Weights of a small GPT-style language model, trained from scratch on English Wikipedia: no biases in attention or MLP, a variant of Muon for these matrices.
MLP neurons of a small language model. Each row is named by its layer, matrix (up: input weights) and neuron, and shows model dimensions 64-191. Each number is 500 + 25 x the weight over its row's rms, rounded and kept within 0 to 999. Numbers have three digits each.
After each neuron's rows, "fires after" lists the tokens most often just before its 100 highest values on Wikipedia text that the model never trained on.

L13.up730:534510502510533530487532470487545506487559501498508508497495499521499526514457479535493483538502546508529495516456502494545486481499480532482480551508452508507501492460497461466523498473471519442515525523462526447497527513474474509483490515501465546493470548510508494494493503468509520452482544491471482474491521481515522471541512485492523494495492464485545486503513512514551474506523
fires after: " ", " con", " S", " Tra", " Con", " |"

L9.up455:502445474511476502473454503526470510488444502488481479503495515545511511487524470490512488471536527477489508519459493495529494456498517506476504511486495501545485492550494484488476509520483443521500542527491509510504505512473474510492488525497512484507535549526510477535452476466511463476534483511490530496486489468489477494536516491536509483505517514533509477470547515528479496534482
fires after: " |", ";", ")"

L12.up511:460472479466485539514515529558529495543528497504479551490484460463501495549511513510512467502486487499516486480488506489496495470498522508487481505480483554510488512500485455461443505476510541535535485515475477490505472502518479510537457474482485517537528522526477458505452533562558440533485487519519498510535515477531485484515472542489528526469490527548512530477544484525509535480514
fires after: " one", " T", " R", " 0"

L2.up749:494538546482486464481506476472471495505525522485485483513481521473519511457512488489509503465496479486498530502516519504479487474499540514523497496476498476485466504446508459491505512467519513556490497496481487522520536488517472536499530500491517519503487504452479462465498546480528501524496472520512497490487525489497520495517522527478508504484500500548538502510528539499521493502480
fires after: "\n", " C", "A", "-", "T"

L13.up185:501455525495486484514519491519461548507541459517509533484486537505509517493468515536480479526489522482508566507444516456479453554485507472517548494497528481512526480487521491480521508447455444498505492475514512509495452521479528486484487495528520544505467519526539510512531440511521506494464492515465518480461519493484509484459493508496511508502516520510583471502492522513480487540513
fires after: " |", " h", "ch", " 6"

L12.up625:478465482507493507509507432525492481496504525527498538512450514478488547487442455490584463505465544457503497471499492457514495508498489550452525480507496491520463453509500498512527506495451460497481540513495512513497495514512558517517509545494525503518481497491480520509529465518483508456473500538474500505507497507495470523501482520481473460456518536515501479507485509493455525518492
fires after: " |", "y", " –", " 0;"

L5.up511:519508503500466495489542483524492491492546482496489486463515470506507509509524572500503511485522488518468498548508500527538475470490537526501498502524515487491479519473504489498487494495492525497547488510545521471504516532479483509522483491447531503529493495503501505511494519497481511458483473544432459499503522506461485486532446536477548536483520505448522538520456471496507504526468
fires after: " |", "ification"

L12.up709:502518471490478481509553518466493512529527510532527495493532523532495484510454471520484512545492543487505527479485503494485484464478489450496500524520454522489498491494504503497483501528508455486482480498504475497491515499535465506515519512512428523470528474532479498498521526444525491511472505499507502443472466477469541508518521421489540476492542502519517510496512507514490492514561
fires after: " S", " C", " c", "ts", " |", " R"

L6.up9:527499515431495482524503484507495508517546492490503441524471486519523514476493461507513427476548486521464492519501561472543498501470474520497512503510509502502500508490518523541480505548484503479483512532475508495497475486548493515485465537523483494483484489510494506517487585533508470515594496512518506524496494483476512524472527476495490494505499511544447531507538499482507509506467
fires after: " |", " 20,", " man", "ony", "\n"

L16.up344:498527461555460538477473493478505505530469486519517534499490511481536474535496501484497491485480490500489460518489516508490516499534522488467537477496474530512462527486523466458515504497552502540476529463464466470500452508530456519483529510484502464472532520496533485499449511479560470496487489496528495517510466504520497459520488468513573490529486508508495491514582511437489504526514
fires after: " |", "|"

L15.up451:516474544467534561463480479519468508507491483540467514505483496482493532524519490500527482490509511503498517511495491462458489502505484515462457490523483490490501480507484491535467501476546476551511531512498541495505486512502475548500503508452481459517515478514469526506502505534488489521462500479479482508500456502524493488505475516525483492506527502456497507492596503509471514511478
fires after: " |", ".", "N", " 5"

L16.up366:496495520553475523499504471529482478530462460561478537492447532509491509508528469457519493503486481488501509531509479498511478463547523490505540515492497492514515517525496488500531501477525488530496496505480494480491479509534495539508453515488496497531502480507411461518481519517523515529491510503471516502503529514460539571496445504435494482495548526502490512516510480499493479474515
fires after: " |", " 0", " 1"

L5.up133:505504493456448483480501516451495487516525508510512527479582510520528548490515463520474494463482492502504504468518488540519479498492466537481485509494455497498471515499510500477442487515531481520495500513516493491453475490509502522509477455497462494513526480493494506511503477503484490448534515501508482479473548446476472526467499528516526518503492524518488521489527491559487505479509
fires after: " |", "|"

L2.up4:508524483494504476501510495508510462475532478498472534476511517506553526484505520516465531516493504472521495472470492552499508473505503515506487497468486470512483456473518478483488527461495528493514464519499521468459487474515503527521476481520503528481510477490507466474516505518554503515517497516516501509466526453470542458542520525485579496502499502505536529483518506526495520534477
fires after: "\n", " R", "===", "-"

L15.up747:504513509534482456507517477542525457499469498508497558453480482514525518526544523527451494510484530524511497538502496476493518575515480507519516499521525523487469533522476462480520494466508518491513494490490497507529464527538468493512546508471488490518511472521520497471461501519532527527519506522493444515506479568484520506490521498437513511499497516512508528489476452523501483508564
fires after: " g", " G", ".", " 0", "c", "G"

L6.up249:484505534514481519476520501532475513509479497505507502500483526506521475510511458498498489478482511459503471544460496488512490529505463490475495465498450494484492505518471502553512497524521471470477461498528486488535485502533475476514510503541401505525499499479497483509495539541537507436544477503532505500512504474507490479513513522539528525507513540560444464513503515493492535485513
fires after: "|", " 20,", " |", "\n"

L5.up340:505445524517416466459520492462490511516546460506476455501544470495536495502493537534503487504456505501483503503483457520484497483470484534560523490497494506522552503505516494491456478483449504499490486469522509480464459479462521492543496466517524518509510486503530523536509495500473491462530478521463513482457516480458494490475511548506528539498487554486510505502483485532509466486471
fires after: " |", "|", " 26"